{"hidden_size": 320, "rope_theta": 10000.0, "attn_scale": 0.177, "warmup_steps": 200}
MLP neurons of a small language model. Each row is named by its layer, matrix (down: output weights) and neuron, and shows model dimensions 32-159. Each number is 128 + 32 x the weight over its row's rms, rounded and kept within 0 to 255. Numbers have three digits each.
Before each neuron's rows, "fires before" lists the tokens most often just after its 100 highest values on Wikipedia text that the model never trained on.

fires before: "1", "0", "2", "3", "7"
L10.down139:100137099185077107103095114114091110158108063103160091199133137174142128136183125190123075092101115077135140124193106074113124120159159142152169105196159137084130121099130098165173116133123128113117109160157120147158066106154159141117117161164102077102127108159148124143143144113126154164131133107146117131114097129119172087168115119101105011090153157087154115149158120108144100084152

fires before: "9", " the", "8", "1", " ", "2"
L5.down144:129092147110145159112080133136181181153097137099149098099135102166131119173104091118159105214049145187124175142066134128115089160114111086078151139103115082093132130137135107113057121176092128115129133145143117082136126152187092164145148089106142149129127096179135129190145110060218137118155148140121139165116151112089061086113119105157129168078155131126152131122154115113096169161056

fires before: "0", "8", "9", "4", "5"
L10.down977:092148089127095138127128118105096097160081101145113131139064098160111134136166086147102142105117158068150107173137098069103089144103122078108052122075132154162093143108112108133154138205121107093162100195114170141141101123099093158188152153179161195117072141089111173179126091143160105131140115254095090171181088164124126123116167140122170151079100150102159108146135108141177099115120

fires before: "0", "9", "1"
L8.down1009:126114088133105125116138173150174080140094098106168155159199211114179122169109104177188099114106136097065136094153117114122060138131128151100179116106149129138164093081122160084082140178143141142135137141106166105067130066094103103116136177136121158135101147170203077209148140105181180109111095110092096151105109186144129146102136106142150142132087117173120096154105195115097161127163

fires before: "1", "2", "–", "4", " November", "3"
L10.down202:122122153059195144136094110127055152056145132176181124174126139133153138086181085143100134175102182139047210144120114127142072132169118121131192156123110121162226150162193061115075189100122155202109103120174170077092095103151122150119115162175181117087054115116137141125131095118130123142150121123132135097136127144164094139204139205111145132121091144107129128137110121161136122092117

fires before: "1", "2", "3", "6", "8"
L10.down954:129094107170133090124151153164175172146129094168125135099147125158135129122142190146084063087106128112152151122161141099160087165151128094141107106086173141205119143027042058151112099121120065140086080119160119109105106095091188108142142187124150121109127093124189099123131121142125112082129132157099076105221103150156116143178175092156123206222129101156154096173076175133120157154183

fires before: "1", "2", "4", "3", "6", "9"
L10.down638:116113124100099104150163141145117132109139085095208160127165093143136135054152145163109113170137198093099144120113193112126142110151146115106138129119047149158148067091116179146085108088074097159081099125107127126135072147060114125098119175155160172095097096129129142159148123106139184098142144104133099116134103252137080185112165099122067090094057145085170129173140143141112087097102

fires before: "0", "1", "2", "7"
L8.down599:065083143139167097153125143168102121152141099154106095120172110077169130079151166131143125040146077169162116159158148105192067095125065114068155140162181130132164130065144105124112121097129105123090132144153074116118162078118109135082168149189135115179109148107158173161116112076123116137139105082155136121142127156164141120096093092114100218144094147089188149116161107079134175123166

fires before: "9", "8", " the"
L10.down1555:163060091110103110086135131100142142147134155114187077112146104149190162116108122144135157100054156151145111142200117167130075117151156102057128078114139120121188150117097091079111192081149101126107095141080139109079178032182179105121086048162103177166123136195047155062078134179118118096104157188149142143161143120132124140089144096110121151150155103133191113119112144132122160090155

fires before: ".", ".\n", ".,"
L10.down1109:108150116088163095130156153141107139133124112133106129134074138143080079168103146143134137112092239109130134101069147158098106130070095160149103123130100153120125142177130127139041150136155079147094063151138142125149134211112140155087085111139094157056103114097166096114136084118089179131102152086121165127145118148096148149041146111135126114126066173160162075154096105164107134093096

fires before: "7", "6", "8"
L8.down184:141169134141106149100122116122184126131131093141176163151070140137146101098142166143210144116170155172174095152103152109082139109148130158141087155104088081101115163162118118077144111140100108149168155099096115104153090159128197125087169095125119119159135155099084123145094115159151058172153120101126189082157150161161142102117123133115076161122150130186131148136170132117127115162181

fires before: "–", "0", " season"
L10.down1048:159110108153097099123125096145109184150152129128099202140084085139153120160117145132185091087178151122145098161121073132079165084214117062103150114158105128109162102136108053196150157102104082125143156147109172062165132068095158134124101132116054137157150071191130111153166119163110138158168144165124125186134121167138137207148105090137107112112141079084113128123120113082181170124131

fires before: " of", "\n", " (", " and"
L10.down814:149137113115079161125094112084068068134138141143096107145178159100145113114142175105133167175068164067157060136096171149171141094076172110137133106114190212179063098167168138149090153122147196120156131140097037169131082126139110135154129095137124111104155097099136144164187044086151162143124131071118092170187181118156149104108132110114179140059132158150165125152134161073114163088113

fires before: ",", " |\n", " (", ".", " in", ";"
L10.down279:178204200151145084164177104206084120127075130136160109165098149112107110082142121131115115109087140107077136141060142129137120175089102159141088082089086096155204129101101127132166085137131122166134129190123170174109085130145136071074174117048160088159098108081113102065098121149105150143188145091122112160149106132128121173113152132084086105148100138100061166119137134095129130132121

fires before: "0", "2", "1", "3", "7", "5"
L2.down275:142128155106131099149094130135125075094124119203114174056158081102075153086178118221139149090120137078128111099126105103203122123179135128119123180130165102113101141095095100143133105105157107122064154180180122083126083170147070107109085158107088139170095113155117066109143136144103128109143122148161113123146156145216094143113111124101165118171091176126119122125140139138165138136157

fires before: ",", " the", " to", " that"
L10.down1168:138187088164121148191090111106115167110103150122121095151154111160146148160120064109146132111070174108146131130122136169089131110134141073153135068185095156193094181179076106178110121159141123194080124170117088122084107088131167092126065072073106146156145196183081226179155103129154074091181114104086116152118131138128136077159142095184139135071096123121117116131136091096120121145144

fires before: "9", "4", "5", "8", "3"
L8.down1305:170128106153149109167126126149086131120100098160157094114168146139124141138151104093135132101082175133131140126162123093194070111053110099154147097104148176079162144130158118122069124123128146144107106152076097079105154128154160149204100147141097133137078110127089150113182109116125164077129123077130064160087159188130150057051148146161145083164086115070101117106127075122129122116136

fires before: "2", "3"
L10.down716:105109140101154075143109108172104130119135141166104116109103099127109154143179174084122227123148124119086127141112139144141117185169209088131143123149152137117120177103195112138204095148139125077096125143084118145074123186137094170162082083132076087059106098111136105102107111161103177116084136096172146148142185108164168087154118094160148153128134185154138100117132091098103175116145

fires before: " the", " a"
L10.down487:187132130119137087115122092072146135196164203150097147170118167130107094140061150183169164146091087107124072153119144139127090151160128110118101150088119095086091171140070127101121101134112179118198143078155105133151135137098128175106150155130117160118062158150074128145138096070190156153139148139136175081160134096153180111130131070124107199084108167089174124160153149159129117151092

fires before: ".", "1", "0", "2", "3"
L10.down525:097108127135156108155076146101133119164186146118159088149105139123213119095163119158135149119150150129114103126094105067133180107105068156078194132131166174074098122116181137130120188098167131127143148106074118166108152138174146131088149093131214080133070176149177115163120185085103162114124136062144051114103142069124061076153174156108156076158154147075108127130090097176201105164122

fires before: "2", "1", "3", "6", "4"
L10.down365:115127090042139181178116197089087103108156165120123123113105117130129174134134121096113095135115095078140121093175106173095134145110142116116098140095090105122183110112196118078095108144132060062183139098099154084125128075165111117115173110112151112174069143120123090092143111190163170084162170119110149114054162166118185107147098131149173007153116156088134176160124100159141061108090

fires before: " of"
L10.down1387:156114079092066163153103112112147139134100099130152193200117092092075105118147144079126149194084075090174108119075140099184105087085116123151148151111136160064141086142135099079130051109133165072086149107136119136179141097075184099165093110098084151116136151124099123152159165101099155113130114086109096135087106103156120109149111187171185101064115174171177129143133108139108173114148

fires before: "1", "2", "°N", "3"
L10.down576:125106130085078133146162177083141117182159156109144159121162096154066090096118116143153141120165096127145105108173132133173130044123159106117186144152121039130100139106089124154207163080153147120158135138160090132148174117107135106209159108101055108148079048068155085138144106139147111152123125095161114072163170155134129134190066170139097073107122109133120123152119186167089130072116

fires before: "1", "2", "9", "7", "3", "4"
L8.down692:155122120089097079103080188146086111128194113184187145118127106102102162055154117147114148112189111102104095119124163128167174135140084153162157163140090109175130095102123187149143124117151151126128067161117115132167144156077092154110161133148160112094062094103122179126130132141156111108125113126159105122143080125103161122167163106139187061104111095102103142138132110132112140195130

fires before: "==\n", " of", " ==\n", " and", " ===\n", "\n"
L5.down1519:137093109123106115152147108139167107120176083119133172178066110128077166188121132115076055144127128169166163086079103162142110106135086095124140107134148159176169117123150130149145138128125122139109154111155153181177130118119120094168132156185126143126199134142074114119189123121100146121145135135087152129219135098157132101121146127164182128139135102091111067109142142080147132015110

fires before: " |", " |\n", " (", " "
L10.down387:094169099192098092152095208095145111129048115099121094117184177103122186171147133141155134078099134122119175169122152113110100136122129123106170149163129092143119159111123110102110177089110141166157147151190041125147084134066154177153124105118127128103099138084110162160134156122164118176137156153092090138141125077087180102126082155153119033151148185078060074183117116140151107181139

fires before: "0", "1", "9", "5", "3", "4"
L8.down303:144093187123078144108147185079128114136106146184144103135129081088175129169154152159194139129153171092122139164130116122116151142112133105118101122171098142113132143090158119070118190164134099102121132064101135142060150118117096078168115126163103157161137150071131100129164109196121079095156146084161083106133083155079110152118192142138140125150106103181111121170097175126176153128114

fires before: "9", "8", "0"
L10.down1300:103210144149165113057118125153189145208138115107135183097119083065126094152160135099176193098131113085084086149148102146091093111153113098133141114122087111153154152133143093128143064116143116116140143092158106095098212103109115099104144169112114142142154151136106205129104096127095134150095102078124196167101143180177154184086122184147134190115166089126164128098119120147154138161138

fires before: "0", "9"
L5.down995:046136203096145138085100148094135124155127127128152090217137102170128192148115095161164094184093207121143142118123107061118166118176163147070146105112095113089105144109217115134111117126111157166130143106187106090134125165189127120116125102131130142078078124127106088191113122121122085138088106047091169181149084142100171116110162133108102101134150091131208104126123130160072107146110

fires before: "4", "3", "5", "8", "6", "1"
L8.down1352:129151087136160111128168125156100105109102106118150133146184128092048168109081152131181184116159181112134140126142128153092124104077146139136130097111124137119132131144151115163102164083134052164120172136098099076113155185063110136149162130157132117130110153113179180114149126182043055147073222084078148145123215091144158176119132165182090140119153167150122131123197111147129140109131

fires before: "1", "m", "p", "2"
L10.down353:115155109138097187124055127114109151137080142115123073162146128127105121129104117140133119136110082046102072107133144086125136103141112121068162160151188155094189110055176145150121082124121140122102141087130145145120129117098160095094115106127145134141131095159131144108149117083118123068153092087121112107103164128114125183124159129148156037170125203153098175099141125158162094152142

fires before: "0", "4", "2", "5", "3", "1"
L10.down850:139137161089152120054158148149080115143165143143100127144109150110168114069128066148141102152078144106119143129144157144115116118090178170120039155169130096123103098063137121216201090123093128145221073107129052112165141176151102049167103131111130145131100083122146111132137188105085126146124059121162123118125207155139118108111107175135126194135150108099088150158123158140136088116082

fires before: "|", "7"
L10.down1495:137152132112129083155120171117114090060109081118161139142152156171091184141086179133111117154090151080114144113100106123174046115122116116083146095134077101171123140143151132158119103172211162164125124228150124087134138119159105145148114131126126166140157101107123085129087129112141098178093137192112093081060177180100106092157117125174131124094123195126086139168131126093056093075167

fires before: "6", "5", "7"
L10.down385:160113122136115135145128133090072107103146131219128106144171102138109124126156185136083104092132112100113162139125116102159122114202097125146131146106159119121164115072145102133176088164148109144109145244114130127180133123158130155152192186081190144071075146139148111118109130115085127130092123160054114140107090104125143132125100130170110104072108129180143078141144145180074068123187

fires before: "1", "2", "3", "8", "hel"
L2.down420:119133173126069112113113121120153145160193115106153101142170101136104098178189117146068137106166161090144143159105093134144144085172105157127178133127159124147124085085117122094123081156111109076112141114153105104096163124094139103144146184117100079112106089073120176130095096199110174098151123133137139155112158101081093125168158131076132153121127136154186154114079154156222132137136

fires before: " ", ",", " of"
L5.down1295:120098137099091102139097104201126079136144108118218142129151197101127107144110098097154174122120137110105081117129132127119164141079095147173152113142127125145089167119139144108148099061118178132119121075075120152187124085142132132117153074129058131134125145084092048115127078155064158082166154124174128098122109203118141116112159066188153116111191105177172112164110151112111160100107

fires before: "2", "1", "9", "5", "0", "4"
L5.down376:121148119143067166121143125168154115177132118127129101127158053147153117132122126121155118081065167176130113123112119116090061141165131099104111079125096143131107146105113162125140108128170129121127114144127128105087091096122118104103133196165155122117120133109202108103194098121189127058104126073120107138172135219149120131093064095108140165161029152144120103067133135127135092102145

fires before: " as", ",", ".\n\n", ".", " and"
L10.down171:122212148126093125118105089153147096181101085138130125169074136097103165147138110072040142144145123166043194127091050122123126124100132105149125126135102124199145150144173135139116146128150111119113135129125191143134140115155101164128168213116136132117113097095152151096138054123160179135165117154055122176168073123147083150151191099140115157121065125078087126112136131104145100096119